config.yaml
hidden_size: 768
hidden_act: "swiglu"
parallel_block: false
weight_decay: 0.12
final_lr_fraction: 0.0
max_seq_len: 1024
MLP neurons of a small language model. Each row is named by its layer, matrix (down: output weights) and neuron, and shows model dimensions 32-159. Each number is 128 + 24 x the weight over its row's rms, rounded and kept within 0 to 255. Numbers have three digits each. A neuron's up and down rows have the sign that makes its largest values positive.
A block is one neuron, or neurons of one layer that tend to fire together. After each block is what it responds to, as a language model described it from the Wikipedia text at the highest values.

L2.down485:137108102143157158088103125093117124125128080105122141103125175132154149096104111151124116153121117149137154125100148123116160096145122141098143135186124123112143100160103086140124117094126129132120149128135136170148086155116150121073135114151115128143135158115098144152165086145139109091135137103108152144138143158087144171147112159149154096124093120135104113132093137114149171133097
L2.down775:100188108154129117137111163150117095148161116111161094089084165152126096123143151126110101099132136164147125154127134142169122104113130119106136135160123179099129153105107167105144114149087171113122152148111100113107130087132111160152145179114114166142121132128169116078122126157144136106104149116094168105124122160140165150126121184099078152097126101150134188120121139098147088134087
L2.down1031:100115148140131152119112102125127137156137159107132152114141119078142101135149119117127122136109122121085115174135115122088110156145131114167079097104153106143114136153127100125152062118121131097120146077119110176136120105161056110113154148109111133094092109146134114119130123120188103148158148128108144104165111100145136135141133134132135106125110162171165111142125140130118139117132
L2.down1381:111117123124093123111122151177125128162100113113121139085123074101118138115116113152101106154110125150131164104078150120155148082138114127126110093167176126146121122131129130128148152109107142176159148122127096111128104136121157128107188127156117088124109118175105144133141122109131103133145127119087166134118099101128120147154131099137190113108121152100128130083163146118157141130075
Description: Second subword after capital letter

L2.down1296:144154092166168082132140137126117147122128130085164136147153153115193156088153141120130168109131135094140138122122110168155108172121142122125130127129150103159136118126110117120131106133154164162123129133101213152187156127113147111136140113141096108163157114126091162122155123105135134101061148165129146088132099109062185123137129122117092105134149081101150108163103173128133143079099
L2.down1547:075115106058151120109121131134121171163152086099156089139139146099120118142190122174127131133087142112157168146097115141093115116105092061126117148101075103149114151146134156130139096139075121131152113154157095137143142154114139143112155113136153113103140148145089107129136108105107109108148128120180097119093071187145118152125161100090175144161111111156134106096136138126092138119094
L2.down1955:094144174097134123155128140096113120108095119103114131130182127135132177122085130129146141142137110124138115138117078161115118126120095113129134154129138134096139137126089099133135135162109146138155103138138154120105143122144136145113108102152118113138141090128127096116152109146140129120142152160127072135152146136098174150153144136140146151144166145161170127153133155118157117154160
L2.down2046:127157142154109151162145147183123166125104123127122141112137135122173111139089127184145138163101097090097106131168129113107152137072153124137128123132156128159158160109104195126087113112150117168095164116077111099125123117116086139142115119153138141101145134132133089105136095099133102123146149121132144130098142104142102155153132134101156130142131152161131106142116150135102115123092
Description: Second word-piece continuations

L4.down465:140119100118164114102133135148142138092102107118116119105187154092204123102142104147149080166132133151163056104116091111136141156135138116106102097112139120125150130109154145121146168123127124166146164092133123102177082111163138086151142131152143127123135162121106137136138160164138134146114156089138102134136117088130150106097127154126134135104101118124168119154170142091123129105113
Description: Clause-introducing conjunctions

L3.down272:129116101119120150125120105105120153130124102139123120158126135101061109132151118139115145117139113127142155113087128142121124130108109203163133134141150136141115129128137127122127077103142123114164108132166095100139110102122119140100146121127089091136133125139096130134112116143126137128121145156140098138092109145121152107131135147111084187088131123117102148116173109099142124121152
L3.down277:112083107127169129126095123075181146119155159155132108121135142127154153156112127146129106168148149120096126169120116093112145145106108121118122165115162105156098097113084144121169176121169130147146148130142140130163171128155117129173150155109123152145151093111122109109054156113131125174078100145084122085107089117151109180178156160093124112144152118145156147122136158138137134097161
L3.down294:134134108144136097173126086136127134114137149136139123101108143091054111115136178124081121098144106157134134147139144092121121102172140128122143118159152120127129132149128155113137127109152134152137129135146129143130137137150104139134164070163150119153166137143187137154135126169107156152168147176133138133100151161155121167079175126147153148155150146106122112123161089150172127073143
L3.down382:116137103099138131137130132160128133122165161149114143133130160127058086121138197125141120122122130148120121129167086121186146111101091144152089139140148131098149137140145149133140073135064126126118165152151177155144186123164145134118077112095164116137124134112138175128134129130114129086111103116117122141146165165110143133151141101124116129181129091139112140107125134098116128150083
L3.down675:127167112105131124110132172122147140077105143120131125152115160113173093164117143114081111171150106096134126136134139109113128130119148152125145084157173096125123154086125108159154122080158121125172125128131170141111117154121068180099166137081159123138110103140103129106131087120130175125117142087122123148097128134148113154110141108155158132125133130098115123112117146127139149128076
L3.down689:117139143141128103136088124134078138146091145096160130089142120135102094129146147147090149102091121108152163138184103180094138149116121114133161102147115115145128131159127111146149159134075127095147128115133172145163150082116166111133146064113097150110128130155140125074134118161167150160125118116124150122120123108149129107107100120164110112111120113185108150135160099102138150121107
L3.down962:112095116117137077141140128125161119127134117138126160110122145128125141124121127100136152150121130116135138151107144148103107108114113169130178072142136126151135150147124104121143098170136174093147085107133136119120068089057123134129123111132167129118118158185132130124108083142151139115115143077113113147132126113105144140107136124076127105120104117107129178142149132162128116142104
L3.down964:078139111128088109132083103127082128083155135110085117093159128125119112136109167112125108161126129090106111136157139099147139107154112134096125146134110135087104105116145132095113107146108089140117148146128094151088138112135114121149162179107153130137088094150136133100106122089150097111085126072153109182150132115072146085162146177097107097131117153120190104090120122059079169107120
L3.down1057:140117119094128129080124120123138119130119109131113134116104104121124109124113144101121127147085145171139135163138155169106136124171081155156126144124120158156203150151145092118123133125102116092102137104077130140179113143158120150112120052138096128136119164111153130105134156098167141122128148107117148110125138156144111154157107102114107161147107171131112138128106105142100151135117
L3.down1073:107153140155103128090180165137102138166121143146146153156097098120112136111118116107059141163085138133129151123167154098116163133127128118142155139153116150139132098165100094183176129123161136111095154143119128137172124124150135136139140184100140093123152150165123054128092118094094120141112150136133100114079127124138074173120108161146080113125124122097105110135149145121121185138112
L3.down1113:098113110127133131140130113069128131117151111099135124133122140127129162154153116136162132118130138052143098158121162083148156148137123142138127137135171124063150085134130095156134139162120096135105133095104171202113134119170119097160144160099131116149127168140157146121149115130136155099105126120178083159082118112112147150125169145149140117107140137127148109126118146107183146126133
L3.down1306:133080148132126128135124142124096110155126087117094129127143105121061130125172140085122120133138147144108150127064185100099136124101141104136154118141138170111130147122134169136098109124077092142099113123124153105097108144107152050133127139057130141162139109144122133087170109088147111127101136130162131130111120147082126106130118160129106116123123099127133101136156156101109122128131
L3.down1429:099137136140114138125127117141109110180136087122152128110110159127216099125150144104119130178130132133113088139133109112119131108104111119148130116130140069171118132100178118155142115112141135096153143104119151125111123149082110100155119139115132146139098138147133113095142150116113159117123115145108119136094100099146118121118136091126122131086123139071147096138070146147118137171151
L3.down1835:132123136133104127104127123124161102112116136126114169118116130143107123125154134123117156171109107158072106142101104126137110109129154148144144152124116087128133141152124046123078153138120094171118144133161161117124119096118104063081106087120133134165137127103081142146148094138149166118166135079153109168175132130101118126145125134171088131070106197128125147098120065103155101111130
L3.down1849:086133085098147143152158100119159156158142163144107103092119164139155183126180137158145130092110120146050080118128117071158154148143170126126118134134121114105127074114191123131120129153104110160102131110126159149107116125131121105132120161112131141123151084122116110138141122128135133079191108101136121122102133134138127158127151136129155132152131063099169148102120160090170110122146
L3.down2025:099126088122160152119177157101114149157111115155069088097089117098088141152136111113109160096077115142137099095113164154160146177182111187145131106099114126126148145100115140127126112148126112150105092133111099166153136112076139153128111126158156130130130120144151146121127116120147103102116068144147129096150124107147156108130151112125131114118135123155128120128150145130154162144112
Description: Second piece of split words

L2.down299:100081129112176096116148175172101125141149120150111118168141119178124155104140128145144089157140138124140107163140158136119095115072123144119128119150117127116104141117101134141112099108154145134161113126102144127093132116136139147165124117116124104136144123126150100120157140128121112164147099181120136108136163152129139147140107155154153132168089132160106163140121101143077125122111
L2.down920:154095113109138118100132095169084161146144093148092119116138109092150183133125110145142105111120140109139148115133123118105130159153109172103127141112110138113081172107107138159147151186162149117109109103139129139107108134051135123086147143135109150131169109111150130117153124157111141127152130145111174099089095099112136119096115122111071145141192101117101081132124075147134155172114
L2.down1892:111140144137153149165113158121087101170096157119123113129128163132129133128085129142089123145136156145145097151117107144134166111150128074121098118093105122109084131090134111128115111144126153155172151142123105140088099123175153141107136092152142151117136150102097103111183103119210166146160119172105146157120117161143082122101154129128050103123115136098092112131079134122136121125154
L2.down2040:077211114127123116141103139163119091145161166137119123114134138091131133142129099125154119056142126159159114110139129152138135106113124122128084150137118139131117138157137078079114115133112138107131160129135108134134088091125130126152138135112120117107141120122116083099126145104133122159113107129156086087113110167192178094170156126128109139109104089104112114173091150102097121081086
Description: Start of new block

L2.down102:182125090148145118110145122149111124105145122112120121080137135146074130096116117158130084082120084100128112123085115121149104121146083162146146115162152158156159119119078102152122189104159134106112172179103142117137104105164067110115125123103135096111110151167139156131179150126103149124108174146128106123086147120160140105131157113163132110126139120143119132098156111111165149140156
L2.down566:168114078130159129160160120137093138116084167166121166109114070138157149162163083128110124125107123108128131150154121149163137131117113106106108144144125104158126094079123131120099136148173105152119117120109153174143151138125098170132144115096130125127101126084144152116140094173133146108101176123132148140115122136099160132138151121147151132114178083143170136134094145114171125093166
L2.down949:122150125154111112124124126128104171112175120136146154138075115170019146157128110141143090135146128085101129113107164080151084099111099202097127157138089109114140110129125102128148134130154100077117127135132090093138142143150129117148113151106121107152168104164126084123118112134127138108121140128121128155154114194127140147152085142117087120116159121134162118197137153102083118161105
L2.down1771:114135142137102141119119114126148102152100090124149175162077159142097154170135102116109172130110124112149116129115098113151107121115117129129126106186132119130142103148122140175101112126133154143112142138150137128144146123135105109120115082119148131118075103136116104082114146107124135117114156156077116134138141145111156139107081116071151142132090040152107099137145146162107151108104
Description: Circa abbreviation period

L4.down262:132170114142154136106141121157191116136100162154134116113167092161124085131132127146078148086111089131102085140109136124176159125083115128110076170131113124126172129099136115110161143126093158099114147106093126114164113088134114125114137129124085089150078140160162152123165131155110092147121183107116117100171113102156148159156123153155120150134128144140157166126089074082114061162156
Description: Second word of fixed phrases

L3.down234:099089105100116137145127139112141152145118063146093178100154131115095137140138121126113145123137126107124115112128093143111087105144085115134168110140122153139119130117129101153117182133131122095138148128126065131074120143134120099107159152125128128108090119095135150120139115139180140126121119136119134145087113142112161126115167161129142107169136132149167107133160157120144142126127
L3.down252:095121139144126105130083089149142136128130143141139152147158114113110134089117102100136102107159114152100124134164112161140134137126114109152140164165074138136120139099110122128167111098073126101160116087164119122123107135091089136157133177123161154202112108138124156149119132138088095120110110143130170123125115136151114138090167085140099114166101126115124155092116122120081102120115
L3.down276:110105125143133143128119134136125144145107127155086147126135104093096157116114090144112146122134120137117096120152144143140121114087128131133093108138114141164149117126159109156129117147113138129100170105100153115131115088140102107133153124150113109106113128145099126147169133136108098126131116119167090185150123113173085100150123173158140074158080151167141125179114118162105157142153
L3.down340:111130097114136091164118122122132138167088105148110118087157135099176130104127130130077112108172104139087154127118118124125122121152158138115123114106140168115136140139098129129139152121135104133158109179136147120133115136054152135123147129128129142107174112167120103100127086085090145113091133134121108161111125152125151161151115129151131133135114160120144142131154107156129113105107
L3.down520:131129117125128120122147116109154108123167131107135116146145117104138150135159126096182098118142145126129117099126113141100126135107117127141121129117095138164142171174119141136129075144108183113153132099124124149079144097133123156101123110117117100159137141141155105123137115133133147162103127124131135090079112135113088115159127137130168092164131123152107112147161135140130112137120
L3.down610:119105102124106128095176163122106134152147107133091134158145088110092115076144121096111099140125143119124143140113132119138126144103085157103111157141123143117133136095143190110103146075125112186120117129111123094083113118110106106141123136167089141140157159129116140103134125171154113095096098148112133117137149160143133123136141144095174084169129157125164140135134107163086154193093
L3.down746:160092150156138109134147108140142133144174148128127131136154147138150147162153105098173135104147141144098150124155143129134109103118142154135094104169159144095132108171092165124111101111119168135117157115073110126117153122136126122154147140118122106143118167121088122146106110111124128082149129149140130116094136072170126136160129120059132114183117118135150098111152115136123146146099
L3.down841:114125165088109091169127146122094116131143130161153155105142156162123099113112143130116146108148143140115106108144142132152140124127096142141101124145130163142122138109114123147149130132160147106134123065107151138135159095126135173190155124134118123132092113132101113102155123114109174157132126129140148135168120138123144131127150103120125139087126185109130175132167159107143195129134
L3.down1088:156112165138159115175127081130132099130119119130165124115128138125130128145114089117131143137134163167178132149129110070159143110138102153105129114084126142129121119090110174137119121156099151139114154139119119141131149138135103126130142136143096153134140147138115116142123136168183133141127168113119111138137116165096136150138133119161134146123123098108161149149143124126092120139144
L3.down1259:150157092133137182129112122120122161163143127108076108150121135134127104081193160112125151132132090104141131163119107126126146091181107124122099107152132132062137167139068164127149153094161131135143124114162183112142122146196133131104144117136195103127089129114140111160151107115171094118142064093139118116131107128114107154080139146125130111142123154147141139124141110132103117121106
L3.down1270:110156092125164110126128123109151102117128133126095133119119111156107127111149123114108126107149104120133113108135113119128161083119125129155123125152129113145125141129095172125175042156115139105149113151123163134123109106111104155140102142101141107088093135132137138108096116144194099079109154122155151109125107130106133107139110143097104135155122087138157127124125111147155145126112
L3.down1395:170121118157140134192151101168137154140116118122155164127121134133124172119167123134149127157110127126131158122139167106113113153136149104108159132089113110124148155157149141110149112174096085149098126120187163113120084166163100111143155151125125110155138103080089126116123153084161166147109124123142126164092158118164161105130173172108135173146117102110123095122098138121101149144107
L3.down1537:177118139119108127122110136124158101171136127115130098114118108133119140153078110141095097130117129088131143111127134143139158151103125151138086112120132173108114080136143174155157071151125125118101125141086122109124073110154133162142156189120104128140123121161182113127152101118135095113131100137123140073079137115098136133148154116111116149136172109159138129129133113144145158124167
L3.down1620:122116133106110086118103102177105106122103099138165128123133123136106128118065126149139135127138143111112119111145117161158114129127136091144139134129161167113113137085153142108157093095122090100135164143107133122177100117147114123135125140157107147106124129130133103149171137130090150094136128106137173151119129139140085160138078104159126144103148107140098102088125100109118122115138
L3.down1637:130125161135159161134135119102137150105147135119177076142108115119108120151134133134095124144145174171112112126142167115098129165131098151145138125112116114139101128144099145125136136123191085124126110108137199158125129151115097173080124125203123183162100108157160166115111126119153125146163088150163133090152129115105112130139129147111142117140119135140111105124139126127130127130110
L3.down1977:127168139133154088116110141094114123170144126129111127134131128085120121097129120159138135172106108169115132102135122141147161115089177131138110135119159159171131084093121106149119145138083133129135107165117116115104142131141105105108129093108119188103118133172138170136152083140116122181132125085145152119158156155148136150098135115108153093147110135182142167106142152127130159139129
Description: Second piece after L

L3.down162:086155131116116143125146126113211130096148113137120137160102133115128106115158118121123159088148157099133101144141098125123111084119084120130198157126123091135154172074144129098133124150116167145137156112088110116131120093142094056147111154134133144141095194142169076141159136093123118090108145112148173163137147138121147088149138115165149122170130143106106124146145116137127198108156
L3.down338:125107126155126127157158100099115144164088152172174115141151115152156143127128115129105138137162117150110131119118141136132078110140115139158157156157147122115108126072101138115140119127149077148125123158171090163142091158103072111146082137098117104141121129146134109139142148099100100182128135103167157146108139152142127086124116181087106118151089124123079122119115155145122112124090
L3.down545:156136114127161136183144098109168178108114111140111145063144113132150115102125120132140139110121121118106127101152142110137124128142090137092069082152151117123137120103095106155102147142092121110096133126137134111090098128114112144093148137115109147120148148159115137131112141101127155157131158147106084104134135142134138151143141103143155140131088120155136124126109118128142182110169
L3.down575:126088121155101134142121096109133114111160124122104131139133088133111135121150158113120070111142118129116121112158091122141143156132128160145129134137123136129135131119091164150130099089090144129082092125135148174129155168118145112148142127129131137160148126110153135097107168102133126147149174095145122148098099137126111110128128146134151154139140139096095136189117132174171176113117
L3.down584:108144119126085170108163092159164158131116139133133118146134135105134100164084141157149067064118104160108134131142135139096101120123099089161112122113136140113132144101158120115144153129141064109121104091135142142144097102145155164110129130093087167168159090149116106114106123159098154156117173120082137143147136121145160138147094149158104138135090139122086141118166144130145133155112
L3.down628:115088174102159143136139137121117142120116157166134146138137080146193125102142142099085090146111120153106158128143108128161158097157126097098099169137138145135095104139113161175130094123118096149111161109184150145108127157119115161167146096127105132115120125182123142167123104132119099140103119117145129138139087110118132122152119170123142146116129185112139117127129131115114154120076
L3.down785:107100139162174126153139107134101171153125134133132174142103128097158101161127120065134105130115130137183105123163084131124155126142107101135153149090135131136106139133169123093128123127135171107177172195120152144108157133084091085110113130181167112090100140122097134101132123115149140130127155126119166073094157133071124131115162123124111092131152147163162108119084089148161118140127
L3.down853:128165139122132134137142125130098110178143124084106084120127131133102134210172139097168111155114114148111102103158122106136125123133122139105132143129172142175114116118118152105116080148122130116117150124153139117130113196128113098130141166115120133112110123126130161140153165086112128130108126111105086103146145132144153084094136101143101092141139129113134141143150081115107133128140
L3.down951:152165115117132130145166120134155110121123150146144156161156152100188110104134069140141116108119142139123089113178119123126168098075083099084091171146150123117148126111139140137157131147138111112120100116088101134127116081129111124114102126171110139134112158123166167121161110150144121138118148168150139134116114094083066152108121132156110163173134108119104102093156105126120067127167
L3.down1236:133114078119158125107140086080097085192118124133106081123137110148074155132115115167143109122143159143165150141119122119158111126114156113154155148106137091120110166153105114125148084126116132112121150149136146151148060159104136137106129167157123100126120108147131141150113111129131099108141101171098125196137074150128152126126118120124150120113128129121125143142125164156126142112100
L3.down1382:129152156119118138161144141115122121165125107128129159159145119117166140129107170118106123138165163102126152122149168158083118144115178182125187131112155130127094103114119150097108125149133154109160146123177107112132140164100140151134134142149119071129133156158122168122119111111130162193087091120098177119147167129138118100101142117085129132078173114143084123097110167102132109160126
L3.down1401:153127135140159129119125157155118101139131116163112106075145087104243125156138119104154106125137112155120111123129115122155167128151111140145101106110097116124104144128156099155118161087117120146121107123112112115159145128106127124166136125138136164111102088146136108102119133168132110150121148104144155116117094130144171124119130111150102112142112133118120140136143149137120076096141
L3.down1477:104169089120115162122073097147159111162104109117120147167188092134118104132149127127132101153090122092096094119147112132111138147151117120158161135169096110150131141123097155124152130139113125131136155093120111139137138153136158153138141130167109119128119131147176132107136079130122157123145151176115152127144093162166100145129125092180135139131080124159129123110120143148149158151122
L3.down1815:147170161096105101146141088159117108158162116120109102117131147124135140169158089173141116123088111123152138154145128113152170186120141118154124116147087115128120144135089081122107087090090115135161164106111141081175126113096132096157098123160114155120156114166149113136122073107126131129152112144154151093113115099114143137094108139105119127136091117172110148107148179102154133129151
L3.down2028:103135120117134135095094100146122113087131132175095124109111147104097151139085093129108123102122100135162113104143098106134139154122168153160155139154171108107150111139106111116141123135094170082117143149104109086174089137139181144135134152067114138164113140147103163097122169095122120140118121158102126093155181102138141127127134129148152129147130079153133133164116148114133112159133
L3.down2030:147098142111100136101169158097122153111084118116120136148152110131152156142142151157137092127144139112143141143129126135114148103108143122147092105132119082152127138131125091108122135086118132137085128148115128159125160127132134135139138096113119112128093128095150094131134146152140142166116163109114085169161145140110101151150145135138113134119141142100153131146144094149112137149134
Description: Paragraph-opening quotation marks

L4.down1799:175136145153141145151136156112169087127142129109145082164124098090138158087143134131134117122130137106121135069101111119141119114115151118156130139164136147135062159192164129087126159129097129137122151152150135142141114115118089161131087149066140077102140114141129104125137112123078117155101150141118104101089111127081113154121131109139153139141093103135156117140108122108134128134154
Description: Mid-word pieces after initials